config.toml
intermediate_size = 512
vocab_size = 8192
norm_place = "pre"
rope_theta = 10000.0
rope_fraction = 1.0
qk_norm = false
learning_rate = 0.0119
lr_head = 0.00429
warmup_steps = 200
decay_shape = "pow"
batch_tokens = 32768
max_seq_len = 1024
train_tokens = 149300000
MLP neurons of a small language model. Each row is named by its layer, matrix (gate and up: input weights) and neuron, and shows model dimensions 16-143. Each number is 128 + 24 x the weight over its row's rms, rounded and kept within 0 to 255. Numbers have three digits each. A neuron's up and down rows have the sign that makes its largest values positive.
A block is one neuron, or neurons of one layer that tend to fire together. After each block is what it responds to, as a language model described it from the Wikipedia text at the highest values.

L6.gate104:130106126105141126111137077133147037118174091134123132136129120114130139101112091119207125117133090133127135145116114119164122130111140122113101072072091124139144128158111126132122108126121118116142120102125094125105139125099106139126155130135184111087161116120102131195098151143101091129126142148100133123151122136120132105163131139103165195108113131114146133153155157136109159132107
L6.up104:117144113089148124159171098187157100106153118158133150167117129110100102163137111124151103117139093121118116142154128148160107108149136110113120087124085119128128134078137152111115121121157134108154083120106088119066117147126098134106155152152160119131142120164135098175127171127115075170164131106125113133074141093152122142179114134094120136113100150133124141142138146114134133131086
L6.gate186:189115110096128130142157109106098111126162161138122156130122082145151115155142086105097136143139113142143097089083161082108135129168097103143165107114120115154169160160140119114152140130126166134157145126153094154160116132177146101136112122117124091119120151100098123085125108109094128106139132127136155095124106095153109098103094088143090136092114146143142122100115143135117116126133
L6.up186:104126152152137084135113131124129082145133167114119111174143118169120128145135113047109112124153113117124041126127155148163126096166128135114162124119105115144112104107154158118142073145099146126154131122132087094140139131109135117129168148116106161154086157128110127150177147123139124120145134157141143152154108130144109129114120142154100112120112107141154124115100146135121114128143
L6.gate223:158107140117136154103133138091135121133109112119101138085100128133075138136151095107140110090133142153130178133120149120105188135109126112135139139081127154131135158122123150118157115111091158129103152137149102141137104158117162113104143167091113125079077128077140101177119143118119135130142149137094137113109155109108150139148074134128149134111117154109160088129188138114146119127107
L6.up223:145141118134120127117078175160128152111124121129163131134126127093144126133116069151148134121133134117145122183125163128172159104117109054120143105160113132127169109076136135141085102098119107116079142147142104143108159115104176147152128155138138126172138121164117112103125156153088096144166122136165108139150121111139112160161122125127121185088087170148146127126104147142135107159096
L6.gate259:115132155163118123106141142165130168131182125133116124130111114090123146078148131123122096115118083074156132134101128089104114126124106155135165129155109147103155120125113156147130181137129131106142121122121105099108124156050158121130116136136126135124143113131141103115111134147139084129112157116139125117103116103157153126147137106167158120150067105158157135145139087141136175149111
L6.up259:160121096134138137128167127128159198132154091129153160140120160118094210144167088128181134112143112150150133145120112097150091117072115145181128134117163123146129117129130129134129090118108136093149116155096114105082134129109103166127119121122114142160123185131161093130115168108121127121113110114149115081145128116122106102144141138125110142141131140169137111142119149117131135145135
L6.gate295:073138110128138152115105146117118107154099093110099144137119122164119133128082138086112118103143111114151163124120139087107142105103123129138143167147158166170145193081127117107113141137148112115118171161126159137118102130098119120151135056156139133122103108136109220121112128125106130133134114131136132112119145137111107106127136144144166154091149077130086160162110148157159136095087
L6.up295:127140091146120140117123152110114127156132092152125153132110110134124150108129130108115120125160119085172173157121148124178141112122120144174147131113154189129148141154109131125134133108109125149098117150105128187137172123108151134101123114141138167114076118096144132136125148146097108128111138127146107084090180120094111133134160093103121157107147065166108174125150127131127132100109
L6.gate310:145169143111122174168090105149146144144118108178180152132149123122136095117137116117161090150098084142159129128131115119112166115110082140116137139122134135132197137101118140090154130171082128095123133128105101106139126099149120071097113138111143102149145109099089117127125108092134120106097137152100154146119127101134137119175128120098136097151150129147099118161097147149164123116112
L6.up310:123126174161101118115116152154127148106127151126165146106106140148121142092142078171179130149148155107157127110102149083126158111142102105135121119128167141179126121122103144090086126131141129166116125123122156113133112120149105116132117132148118148167104152161098124090144119141095160144127146156112110106138120138154132128129114149184131121062181085159101158175153128138127128123140
L6.gate411:130171128099075120093162124131156157128134119118127136115115133138164136134145162114096110121135140145176116177111148135109159150126115173112108123114095116109162168121160136138144154138135158133076110160132110157114114129164086138128173124123112138070123158093127164156106110167145150125170131139090118115122155107076112121125120114128124138137130115150126162143141111126180104171098
L6.up411:137141162141147137065138156110142154125102148122147133141144146111146177123129086105131130112122133076160147143104120125127120144121114120105103145117121111150164135124082090141148143141110149141107133121126132164084143096122113162130129123145118133167107126117160158072093116126148116119135114096081094108115139143111129094121084145124107194125158058119172143156141146151122101129107
L6.gate468:113157131146170099114124141122139111119129126086163139116106119107127105139152157134175068136105178122119102149181143149104150154124162135113110121111146115137172101102169163144131119163131134148055135165171116133134076156096159123105124125101127118162149105096135108168124154165113074146121148104102156146138153109099157117136161084131142120120089155115157085115095139138144101132178
L6.up468:131091151114147161099103131106122108117131114121134146131111113136086119104119098148120123130140130118097105116132121087069156109118114161104113133160140125167143094131142090090095094104159140110118169133108094156194105115102129115160161150119125096132119164147109128211151142147086140133134131152093119117143125135127158082104142130085137143115104141133154146114114154103147181151095
Responds to: Apostrophe minute marks after digits in football goal lists and race time gaps (Kramarić 7', + 6' 37"), plus commas in numbers (42,000), colons in durations (6:09), and contraction apostrophes (She's).

L6.gate88:132086156152110124150115094120113127123164104156178150153122131116169116107139141113191143117122129144129147101181140109152122104151094120105139146108108098109100176110046108156170117146155131145139153131100141125135115148083161149079077164115140136097142140129139127112113142144132145142158154145116124128117126139125108115179138150130102169097095120111137111140118112129092100113130
L6.up88:152112116149100113110139060157068107146109134122141111152142125130156145124144118090105130115114093152123138129149127105143137146124121091118148100103114119114190154171128126091164115112155125148175118147146129137151107146095129159078122153166133151107165133100147156109125132135156134098124151136134168106155114096112141107110146175145130147104138105107104086109102131125146127166081
L6.gate96:104082149107141170131167126153150093117131147140148153129154189134166066140120122142157140164116128158151150090116137100161094160119149106131147140092140098142164128148162134182129129135156092132104137126108112100123092096106107124130139159155166121163117168132171118163126138144130155105170177111103150131122131113137156100101148129111113118109126109156119113124109088134115159108130
L6.up96:112107124110111105145115109143154168123120135133158116106113107119141129131192112125133129130126110181106113108089132118173110124143127172117144130136123118098101103136172134180145150182111162131080140143113142124148118139148148146134134142086136131129122117115084089129104129174144142136138157151176143131144160156169141124140160130160060089125160124116121093138143100127137153159127
L6.gate137:168132142124149147143104160118129159132122119167146138084108170134112122125123097162109153125152152115084133161126139137088149101153130152172125123109119116123135126148084111109138152166146124126094096134115096139151155113123157104136092124124156132121137182143152115128135148147138128111125110116201112154148107157149129118195137090130068129155113116157133133125174127129114085115096
L6.up137:124078146111156111102114126072135139138137146146126154131122170169152107148129108111153108144119131149112170145168143133110124117144147118192150109108139131166095129174131153115097152148145081144163122143168091145108146101128139155116148140116122118157176101116104131111125132180120155087144110138178147146151147124141129109134100155093110172138103175172151117098095115069099105116152
L6.gate196:151132154146129099126157152184144090093144168142079107117136136172147140153109114140202129136125160157161139168125129174131153176136145102129100106116107121127150093119128179113150119134111121123133130131136126170135143140130105155115106115098151090109107149138126123143117138106111145167143123093109130137108149155120095128154131115102091112142141084140091091114130149116133140123085
L6.up196:148149154153111099133137187110122123112159115162099139133133142133176134166120132127144136138130115136142114142126114133150068166152115101131110099135154134096157146136105171137132090137163166185172152197128119100142120146108149127132102097066129105135118126104136145116093110124108131165158116104085141127126123139123119107139110115068169086101094132123137129099160084135115126107123
L6.gate209:098162115103138124076135098132144142111096127104120125168138130138123095137088137103140136140158143170138160098117118086146111152116154131178155126100102121143159126113092132121117156151157151083134129135075118048123101152136107144115094162162167098116119131167122107103128132123121124177140173152113153124148107109113139137140134172126124101145118149117127087115161119126107167132152
L6.up209:143119119096098102113155154113158128153137155123132142162179146108102115117138115101127134153154162183098108117126166142167108142142123160117154138091124082128162098068093097109128091161131119145100136123119128103167083113178100143095133148176159126107141139166114132112132107134114111125142134136155107144107117082088135143103106111091136095155089141127118118125126136154113127101131
L6.gate277:124123137094124106101110119106127139135107135133143135119133089138139121094134163139123133119136129175135128121111135129147144096165160093153161078171110166108137119132120151166125113153131076168160146116100121084144138115150147077112143119136183113150114145071142138172148158123112147147115134117129120121079161084145160147165132111108090123188157120130101137137139103096115092139155
L6.up277:089092114096138088135163127171123186113177127146174151134103149165127158118110135151140131131104145123130138153111170134121152122155138127079130126136098079109106078122151118115115166091143140146144089131111108129142162113135128092130050120119141129103180155109158113119151116144106155133141136125147136117129139122079096152091091151118073133131108113150110145120162133133111139137078
L6.gate297:172086102097139120129160087124097170121176124161135140145125160086143107141150068132113161122150155138138177123122132137117164125135117140124115105124129120138147142112074140150131151120146136139133180132117136093157091087160157142143083131134164097134121137128108095089141154168108145117111156160163143147152157118117148145181129165123093114141147090101138122120177103118144137175155
L6.up297:116163131114120130132126155103129161140178158116105125132150123151125103122103195116149140154163162109123137123146110118101078106155169109114132120104129152185147147136064120149134091141096117128153181127154105187120138152091100109123134126124132111125097103130112140143115150097131150111143178124129080095137125148147143119098104134120110142126146129090121144130107091098138121114103
L6.gate390:110118163121149104138172097121144129133132129114136146142107167076110132165106127128156135104115118153089173130150156115128133132130163123121082123119146141109077073114163141134175107108153161160087125095058129116149148105101104127141136124162150137111087145101130113142105118154121158144144176171154110135127120132117155111138121148083079107157117154124146130146136133098132112117134
L6.up390:133096170094130107133134125117175101109140128130133146133121125111135119145114114124127114120130108170079107128129133125156106095122166117117092088153120178127108098139131145147133103110118137119145120139068143087094136117105120166127126110098128131124143137108103127104097097181115135121153119159154106113142126071094163117142097147127070104137090126116117141159214101099153128124112
Responds to: Short word pieces right after a word-initial capital or consonant cluster, often in names and abbreviations, e.g. S-ri Lanka, S-r., St-ir-ling.

L13.gate177:101160138131089171164089144124106104135195158104168133120139150142127117140127090114106152197132134118147093147078135135150118133168137176131109129149116141123135123161155124101122122123134116134140119105142135131091143089148133136136124122132133133173142144116142122123161125138118112155146110144072117102114112109189144108123133111127154169158154176113141136140117161178150160171177
L13.up177:124095088129117107130081125140131110150158148139124133122109142136128163139152099094160121131128101087154115119163146160162131148119157162158099127114144122137191107117103145139122148129153124117128112168108149173107118073112090170115115126142116132104093102125164165113144148176115109158100105182105127166105143130183136138144082118088106142139162131115099126127166164144134139121154
Responds to: Closing markup of Wikipedia headings: the trailing == or === after a section name, or the line break after a = Title = line, as in ==History==.

L9.gate35:137129152145139138094141136120092122145122164140113071133089131068116153139145105154105118135120119115134153125123116095105116139129147146124160105150140122102140094098070135155142110139138158108117147145166109097112115100127139156117133123108106105158062124144123086166113110126105129150147121082155147165117131131120142141133119136108174131139143125114159107140110136076142154129097
L9.up35:158136103166124155095117143131154131121133143106106133099162086127095120142103146148137112124136111135102151156095151116129152116124101119191121119136097072075112129145093107132160143141123156110105137091164132146126139155106124143147114123114139133156102135112145103150121100135121131159166159175160186141131148158139160143117119164134130120135156116118181115112157122091164120145137
L9.gate246:122135184115141136134142133087134134109160142094145092138116094147153141112109160151130098093128110142076124164107110132117157171149096166132113128168123095112160083137113105166092105152136153109145141184126126173118127137122110124105114146111158112155107098123150110109063128067093164120108129127105129126121134091161127119088098165141144155111145109122136102164132133108113117092153
L9.up246:128121135152117138132161138049113135147121154137144143112158113057157125157107144159147088113119135149128154150150099125135139142155102141130138099150116141120121125157128135161072125112141137106156099147157128152096128177143133089107128120084121128090169122146151148170164163115119132112127126133140131135160115145095092175137114128142103141110140133101135115146148091178106147169152
L9.gate260:108088140089118140117104119153151140092126154126147152142129109110082118149157159114118166144132106131163130163112146140141119093111087124143144142127105157093148141117163178134058099084161125173150131136118098143124133119145051091114123126131108143148145141107144114127113100100142150127133129091147129097113127101116114082079119089117106143145151091109156154140111132123120115123117
L9.up260:092093109167118165117137158109148177118094155150144124157189110121116071120100135115143114138117148152088160128117137149116160149097148155126133162126117091097153117132143134119134105093106112149108063145152087127116111122142148096108130127100109142160167143117122135107121122152147150106120094171072126162157123131176157139123144111123153138128126110146138143130115127160148089120105
L9.gate406:175172109116144098125111149105154120094101149153101141126122125075104107139099116155130124162077147137150055083149125125097128146119111129098145133122140117121094155088106145165096112137126135131133113161131134162113124146112142089115137119087133132107152114088158104133098119119096151141167136140090149129156135136102105110152149101159094107101110116104120106133130144146133098091149
L9.up406:139117118123103116120121151140128144150152131171114139125165149107084140102127148145093114153156099122118186099158113078148135109131140135113083154088094122137116095135147147107121103128123119125144113131167160139074155181156116096114100165103129112121092148100142111111147155098108131136160118111103115198134125099177113190123124122097130155154125153158117134094133111085116107123147
L9.gate417:119159096154091135104141150119150091112117169139133095123165133122086125131142093132133191129146115083093107110166115152167118106113093149113107163115126151119126083119103120158154126162130146125125146141100117145138109142158130131126156173119131131147166109095141138135083128104135156153147104109138113096114133120113107122135092133166157110159120130166093091092081186113177130115162
L9.up417:162152123155104144138134152147136100118072133129105109109143138124090102131148100134120139096132099134103119111164140115094090116110104127110175169173088090095075091103144116183116150129113114123150118132124096153150141138105149171143138175136149109150158133125130147119106126115103186132123130122135117109153129139128095131134107131128160129156126156098109097117141142133166158101117
L9.gate437:121156137151090132142144080127116141109151118102172116149123115124130147128138097147136136101114151117072160112147181116119118116111131136109109126129151121123104140150147122170120093116162155124105163188126128127162133102133129076118100158130165153130164110104123099119098098114142110115133157073131103110101098131156136133090100109105124102099081121128142124108110136082157135142118
L9.up437:122130119113125154144128138090136153141169160125104096146083115105130149154134154089099145073110161091122122107119131117132123149111129170132135106107133088100114087162141133103151109139149090130125169134118092143146139128123106148096137123083124150146102143060113130151131165103130164179124125185147107147109084153139144143147128147102114135158143131091159145167129116165154152086143
L9.gate438:159132110153090147130108087097120127175133152138150099164134125148085133115126110128123094155095135098123137134111149111133144118104128128139154141150182114163130103148133153155077128120123115092171185127159100136135104144180133107074125173119113135111166145129142104168096134105139153138124142108109107114124084120097121144117117095117111169114166158164156116116127140137120159146170
L9.up438:138109111152118145134107107096093115109129161120110100143161118097141130150145123121083130144158113145126156120098159145082113066112137159138101098132104115099086145137115119156136093113142103071116124140133115103120146175138122096137094110102146096105139153107143162133076158139103117140136149149129121148120137123129125136117103113104189139154145151122113145129130130151105094105086
L9.gate442:148100132142127141136161111106150135152156194105127162149110146158170130127075081137115180141135134145081113145119144155099098108143079108125119129174141126148138132109102125191131107155161067110106079119101140184125122148126111097136126159134139125126136107139110134083104117127115142140143170118130128141102124125138114104088141149120136120138139165132136089166117110134130161094118
L9.up442:128152135160145114112141124092097101125115137127131113103146149142123116137157178130096134185181085131203116141102147102092178134122131137135163123150089126124147138161158116127133118083119132083142120132130161127143101120079142122105072152097119104152094126113106125117140135138153126111110112128091152102112146138142124179147134157140120113142120131120096143169160123142098125159150
Responds to: Single digits opening cells deep in pipe-separated sports stat rows (e.g. | 0 | 0 | 1 | 0), plus scattered mid-word or mid-name pieces in prose.

L6.gate16:128153119097128146093133120114114107138168102152150155138103131152161135155095077126141130174118128167142128159137114106138124143122175137128109114109127137124202163131109146159118128150148086163146118114136128106091138113169131136125079110117124149125109143100117108105129127133124143094120153123106142125107130084162120141169078147129146156074097129157130094147121157150150119119152
L6.up16:127137133122113116101180125088103131088169105162134129129075175145131123128133137131064110161111137200136142151107109139113120156157154114130137151133127132074143150155124125144116117133151070127146110105126158126051166144142129143126125102138108130128134116171146149117116123153130100090131124121116120158107099093158087118134111160088132133095137105152106112154140123122141133142162
L6.gate83:129159166127139161097166129133169105125139134149125133130136123083131116097156140135153156110132117149112100140131160164126119116152139096133167118116077164134107153205156135136125110127129127143141103123080153164159100150137110108151163131142135186124068123105149164112166117067092150121157096134130168090129112131173127073146142093128139096127134124105140120141116147105146165109170
L6.up83:173132103121146144120148161097102140131168151103128101125130107171129096144098125128110141125135096151166138119164129148103092145155126115122115130117100148110102083150122141108106139106153103090085161163097126114148131127138122189120091164143153153154120136062130075108098146130086171092146121151125144105148138140105111084124114142138096111113163139077170137127118108163142119143136
L6.gate122:138141111139124122145174144118103138140186131140109113130100126175121094096096121136146144116135149091130141108093136175113145150115106095126119114127144183137186137086102148124145110112144102132143145116141137096130077135155129112143118140097142179169108094157083138111128110136111112107119167151112160094118115113113168151113076093127087137112127109128107156098133168159147123110077
L6.up122:114126134115122097133141124111124166114175125149155078148117131164161067093105162147115146103141145113111148130083106137159141117166080103142140153128108140114101165100118178123141104134156112129147146140127135118110074134134136132096146178089150168139111092138058096103128136149130120141124124132121121117117115129107126153105109088142153128120098090137145147118154163124120113077095
L6.gate124:092157084162120134069111097149129134129140127083134151130142174101118129101136122144150101150142142125190120115096141151155103102137171140176122129140111134097105124115122122131162184145113090098129147120149136110118132107088132139140158114109129120104109164093096160138137142157121167102160103129077111087092165141129144080095108088169097117130099117113149103162124107120154130117123
L6.up124:162130073158130125108119121163111103102082137144120099093154104117119140110113148187113121152140100139162111148106159186134136147106156117120108120118137104108118128124145186128118132147133130114145058152104167124106131130117111127149106113116114143140124153120180145095128128106116099115137139140127129126105131144133108152145127094156099176096138154169137139103106122137107150112106
L6.gate171:143132131094133141062095158141099142118137111145156122160139110112104126100113149139146179156136148077117142114118120148108105136125091121134170168111126117117150182130126105158146091149116160111126122129124140111134167133138101141168128138091078119198104121108167139137127135144169171134114119098096128152148123094125115113115124120116142139151143139149096171151105162118099128083166
L6.up171:127131133105136114125146138135102101155176135137089131076089158088144162084118080155146139085123119120131092152120084107139094136098132125114139201144116130106095144135112115179085109144138088119166095148151172114123127114120163118131137132157091148115141093118100140163121136117143123112143139153144147082151127138132112144112136135148123108144148143114143112095135136108133148115114
L6.gate185:068157135129100081124075099114100130156109136159106130133116128125118084130125160150159131142129135128139111149070125084092114117150150092112141123105142085151080121123167139147125093076163142112130122137120141147098100128166118128154131082095142157153129149127099116118132122094122125132129101147106110144161160134097104077147139120125086143128119105181102098105161127129156120111104
L6.up185:126089145123146136113087126104138178154132134128155148096108169148117124120124094147114107135130158115168094131083074120125115103127132079104144102124103135125077125131118086157171107113112112127095136144104175090130134127121165149197079100172087151123108162118107124122114081130165131117123130140113151127127082104108155154160145134148120126129127163139133090132143107154121107164141
L6.gate199:131114057128153100154133157125102130098138177169123103127162115114159130071144145155142112085142093099173128159135127159126136101151136139115166176074092125101075125142115179136113131111114111132141120116106138120114067155136168125134120148125124119105110096093157114105126135156104169142114136145104138111109125112149157111133139142146087120119139142174124125117153100106147134122142
L6.up199:152096108125102141130134107106146156116135135132178114163101153146121106077135126143152132134167120143130122127152073128110154126129102069157155133099124152139122135140126143117164146147140149163121115090108142081135107144127104163078143142153141122151108124147142153128160130112088146111097135078088153117130123153135140109133071089127127141107140128122134141121140109123122082078119
L6.gate443:095134173109090167090077119158119110132139131114113160117126084148194119099156154144165134122105124132158155116140127160128123129138079089107139080072167109107125131148103138167079109166125156110121127146101131141179146121119148116162153119141126103116123131142137078106122114166145117115111109130129094118101127142114165136119124117120104144148113147143145085127149127137171107086133
L6.up443:125115126143115120112107193164084152104123135089124135159111164108154129127107134089142097144104093109130156149079144115130096152149124167110135123141135134144153118075129144129082131113112116134156163166141132113141096160158118142146149105114107139193125127103127099156147138132133113115104080140112113119148160123114157152142164136115107103120128115092150129157136075143134137123133
Responds to: Line breaks right after wiki section headings such as ==Reception== or ==History==, and the www after "Website:" in infobox lists.

L13.gate414:108158103124115086125106114109102125123167133113103098131141089140148145124123110125136141159111142134123136136092116109121122085094147128098138144142142128128100145130052116118165069092129165125134158132116135099117120122130102119102104113125114157139125115112094105084122180145139140161096166102146122078112145145127134109128134110094076131155099131130108132123145086124069145161150
L13.up414:098128122144183092128144051153151169118095128162102088112156136117163125134143080093136141175097204139116153152109143139120129135164128130142127132141133122154139129157109085162103094140142134127149149092085150110114146138103152141084117121109123089099109096154146146151147120132128158116153150123157142115136147124142107172119155111118106130117098107125108109111128122127104140116117
Responds to: Second piece of a word split after its first letter or digit, such as s|te|ering, s|po|oling, air|s|tri|kes, K|ni|ves, and the 9 or 8 in years like 1945.

L9.gate7:131142135114162153134100132111123160130122139154166168122150120108170091103117167091115124130128179148089093145163110133124161156087148138144143112127127163126108100129092090140145129104150130172107092118130160109110140133117131131161174139097137135127108157153099138096188126134125132163111150151137124142116163135161124177148104135102147113127138132094166132120116098141151109124119
L9.up7:102125131111138113132105142139178103094115134123127122133128138115156119074143133133132158093127110114147169116083129104142120124143155137135125173116152187114166101121080117155110137126135116135120122092115130114123121162134140162166145128107128153108160146140103158148128149146135135149096194101139124087146132142130119143148112113141138127158097145146114152130182120123129127088090
L9.gate146:081106127093147124102140129124147154112142148137114146140100092157121092137108123149139120153115114138153170135162141152120116129142152140123142201163156123125135167111141120110083121125131097158126097118116160051145100143151100124144127148128157105095126132140150118165109110122150124090122151059096146127156143164142076161174139132161106143096134145123141144147170116085138147159102
L9.up146:098126139084098129102162128114145162100099112140106156154104134096123110107121145133158120096103168172125123159128135135124125164157092151143166165155155134164133128143105071146121080114139120109082159069125111146080161127086091173101082106125089108112113127128115116130131128122111125123129135087143142072119143148128145150138129162146154166135114139118121117126144122132120104123110
L9.gate185:144172160104135081117122140161101160118111093117119102149133103142162116135081122139129129121133132132154109147118155129171147100138126156099134123046128115126105099138116124106152080153140119141141162118119114113131131125149137104130097116171151151075109141091120162153138143117164158145161150123135123100145157099144128138149104127115107125131134117046136126139117147135207137094133
L9.up185:170126117092144130144154156121149165112132108211158118122133119147159103119113110139172084115087112133139133120118103108126110121116146130117132157083134158143130131135093118125149169168160117108102124179116134119122086139108131131104114118125160122101123125138157155148132131165165171138120124106134109132146116159107082134184120147139106135136102135089132106173118113190147164120115
L9.gate382:113141166111147111142123115137099095133097153158096106122116159113114090150140103199147141146114091086143122155151147127125140156148132153159166141143132113117143152150126114124133148139136117144171106090116133137176138113106095118109177117176115113139071116133126113127214134141108170145117134117114107111106117112133136130099128111130109146122169123151119141083143108131130052155120
L9.up382:095157146142111121123109124122114163131163124136105141133153102125161100119166132104157119150105160125126125114140129142154148151104134065121168146108083112178129167149108110160115120107170170116138162095124076129115117118113127110123107127080131153122166137133119178120148133133160138117115108150086126146162165166164125118104121168111092111091123123140139066162153117140116140114132
L9.gate390:106128110089131119139145143120098130151114094132152147135170119136081120084112184115093088136155145140126131188110142158096136165119152129131146152097130154134123131079118108106091110152162137108151105105103102100092071137078158137130140117116164159139123106123153137119117165131126148123173145125130138119126164138165138120127145116136076110115126130104123108101135174129136121094139
L9.up390:157156115118104095138150105147135155111138121109119128137185058130107091141150158149132125113158158141108124121141147093086129065149139171133165137142121112122099135173107140139131156157115146122151094143158114124100153104108117162121112118099143129108116136157128127135127095127121153147134136103124153099098143112119110093120165114160131169103186074133134120125141156087159128131122
L9.gate395:085136141119138140160167100150109092153117102137122125129191081134138094137122158170112119178106196129166162114098160135134159138145132158089169150135136149121119170138087151152146100141132133156102119113158129148104117133160121143116127133101119126110137164144164135093127134111116135137150146152140152117099112141120141108132161167161133143143133138112142122118103115152142164147133
L9.up395:119149129112122143151129169114076152153144117171128104122151070168103151142133131159152147123074139120173111142117138117122156107121126124103179103127100117110151157113097197093137142110128131165116145142134128112128128165186151135156144128082128099154134167119111108113157143085149127137179130099122142126115102139174131141176135107150122132154108119157118102105145129120122153134126
L9.gate428:151128133122113086100131159112114146161135123165076106129118105131160166114110118131142119149124127102178122110135129137136129133100115131159155159134109130139110128121119150112127174165099147129152103115167084105122135132113086149066072094099142103120138110155146154120121109168117139173108150118163076141147181097115127112145097147133107124117155135128089102118064204146146121130126
L9.up428:183149115112155142123126106129090128113131164124147179137125141113177161172102091102157096096144112157157137093086101108159153147144157113103124138120135127090116084142147133133123105145127109125112132105165128140103052131160174162144132142107116135119128134086096138161128176154128123175116127067129124107124133110141152091126145097110121144117113112090135095109137155132160118103082
L9.gate433:150130109121117145155150133112139124130127106144125170168132086127197149143104106160092120142173162104123118124155131139144124121104138114135125142105157113127116122140138129137139129084088129110177116129155088111127102133153131125077151106142105151064138102134152135137121158121109114123150198118102121155102152173134138096135139145102160083085113141145095124108126175127098096119172
L9.up433:061158126084109122102105108135129098102107139141131110173092074146142083127142142159125120144119142111159136101128118142140108113133143131138165113145148122134138126115112170111106076144131129141150110126144130113101127122118115129117114103154148127156208091115157176113145142125159159117148116087143084112112149155112046102102114141097108097139110116121142111128143148139105150110092
Responds to: The second piece of a word split after its first letter or cluster, often in headings or names, as in th-ro-ttle, W-ar, D-ro-ving.

L9.gate18:132059106107130125105112161126118138124160159111118117141098126132177112082093090112153154113121109127182140172173123139101098121121118145169144128122108098131095129151097160120112125161146126123145118102123128141134110106149111119143120115161095138157104148119181138157145141174086112120131097159107075129111132114148132121134151148088138118119119161128145152122175117104119120097146
L9.up18:113128157139060123097104133119091119103069118147176097204117128151140103152117118109100091124142126128096104148101083158159156100108108130119117135101108125138107120108130145139087115130146154150129164136146149131184090083139108124167157123112141127133092130111098141127109092114127129147110113136144146121114090122083113119145109152142114105118148113147150152148114101147134176133150
L9.gate36:143066163107104121120119124153119128127164139153113185146112143144129141111139109097137113142168125138115131153107110164080097144139098115123163160112118106092117163108076141105114113116149072101138160116118135125123153079138104117139151119172131114146107111110095156105145142112140097139140093139130114150111108139164106120143137143125117116113088131127125136134132123097108082098148
L9.up36:137120101100122134188099143101096144146133130104147126115127106142126140105135177152102132119109113120150116135143101154127104109142120117141135149149111119153114161149125120148109098174162110113130129129128150130069131082090106127168142102093146158145113145161101093195129153132136117127140111103097095133090123135177175100096137151129113194125150146121126141136103144127103108127132
L9.gate64:144092145110099107111094144101085146085100129098140140138143109116131124088088137125140107145111170138164136112133107128157101116162105145125089122110133075152132117095139156135121106082103119163117159092109142097097125072157121162130105089134176123119163126120120109124141124104153126118124102136145120166106109129114114153135096139124130097174124110161149131131124136128130127124119
L9.up64:149075099129119100099087145141124121147161136097149100167093174136123100081151124141142143186142125145145133100139126144102134127120156112127138132136123119161108170110153138128109115100118155168128128136148171139115112136132127141128167068153158136123136104164176091137122157107105159101095098108132143151106110147166114131156106128106109120112118148150122085142155134103172121135199
L9.gate88:151100170121124146144106131122074103130146151125150176117109152139102138143133144161076167140120151119155136151113121155149115147151132118130138138101144141162153141128154183112084133147152151160170155134113132134140134108086143175197091089179087173128121114101136060126127142123161116171106131099119141127083129148121138125142126198088131138125116161144126098120124120112149143115157
L9.up88:146116102137138105134071142142131117132156126093101088078135168118138135093136150127141117091114132163155100149136105146162129118154104107124120144163129095149107164136136126143130100146146129142139128144162141117141142129131129143159120122141106095153108186118146141178125134100150124080115154103130081118075113122144135151134123170111112128143111124123123159150181131093163175119141
L9.gate98:129125126141142148127126154116123137137098162112123119143139116069163119119179129151128091121180100111198135144131127128150128120141137106129097133112095142120098092175147121114129156086111068135146150141099170163101167118127127145136107116119128120119103122131132125137162134125125161121130100147115091151108164101118148074162126133137133159111128135145122118099152186118134116125142
L9.up98:093129126109142125137135117091138081120173104124105137125131107129155141104124168118098136122098150135118111098114115115153156082149142132167147132115126150128103125112158127152067113117166123133114130124133117094148076098091127134117135143087144134106106138162118168119085152127103071147107164135128119112109146134143083199092127098125089108135108073121089131122111152106131086132150
L9.gate169:123125130119105159127119134135121122095119157098111145153101135142123143110115169140165103127157147127136135142130135104155158126129124121176078112086125168121099158091149142120115081124120145131109063163118154110151158116150129120119108106139152107140129141153163135115151189150189160112134119154141149160103116124108130134150134110153137148134108115099107130144162130063099168161183
L9.up169:118131130121158168160147144128139108146168125103143144160098119121140158104127172164160151139154091122101152123142117100143147110122121115133133109134099147090082115118120143140138107135143115066110109123145132127117160122142140140134097114157125089136114101130139149144136110105153129128112158147102126141106129168178150131148188095142076148178122135111070064126124161117123096172101
L9.gate461:136133133135135136099087142122096090133197146101103094125133118128128157069135160136094164136165080157146148100145173129134139143114163106132114157098140124116133154122135149098166111112141130119143088147106118127150112126166106134127155122137089106112144176115170125140097095113102132148135088102108118110133123099107110126111086164129154155145133144126140123085130175107123099134077
L9.up461:130100121127165142108096165135126145098127128141113113116166190116151108132127127063105148124153106103094137114126158086127076141141101098134117144128147144163140123137193109170103120105093145156086074141128123135151115114162111168145086122123140160137156101158119155149121150111118132111170104142132118114160157159075107150161114136153142091105146135106121155121119173123126136135151
L9.gate474:113141121114145129128161179140112143143118125101152102140133115131082131133133150152157121139111149167159091191092123118159126126130156117131140173140114109126126083109130117117154085128125104066107130127121128085140148154129086107144141108163105154120095127093107108098106118211113164133109109104119128146091181093105121132126174076126082161120165158126104158128129145115116119137160
L9.up474:091090123119122131149165121162129130185116145121161111144163147127075152120140167119172102099133097134148132158071143130152124121124148134117159144123126086162082095079132106122126107131110079081150123128141103131143165093130133140129122158123146145135134111128131106113121127146106136077096098173098097108108152099153123128141159108110114131098169126100141177164157119089108113134146
Responds to: Closing == or === marks of Wikipedia section headings such as Career, Early life, Personal life, and Plot, just before the line break; weaker on determiners like one, any, that.

L13.gate494:135121142150158126178124087119092100140139147133140119140142135175139127092133140144067111102168110133122080117116137150120151099117145138124160063135150168130152154120083134174129128133118112125144119114117126141152118116128143142146146107157106127118161146094147150107113080128155134088142155145079148138153113145084142114124091111128114150132095121156158080129127136127097171115138
L13.up494:129127160116117111119094113133131127138100159142127081095145135086112149143123161131105142109142112096103102142101137109143115138132128158103130160111169123122129176159127123122086130131149139099143113078160124141091107149118133083105128127150124150123163130175098127107161145109142150110111123118122139099145089133143138164103129084124177162112077141122089159160091096109128127138164
Responds to: Digits in wiki stats-table cells, such as points or goals between pipes, plus first pieces of nouns in prose, like couch, thin, Firth.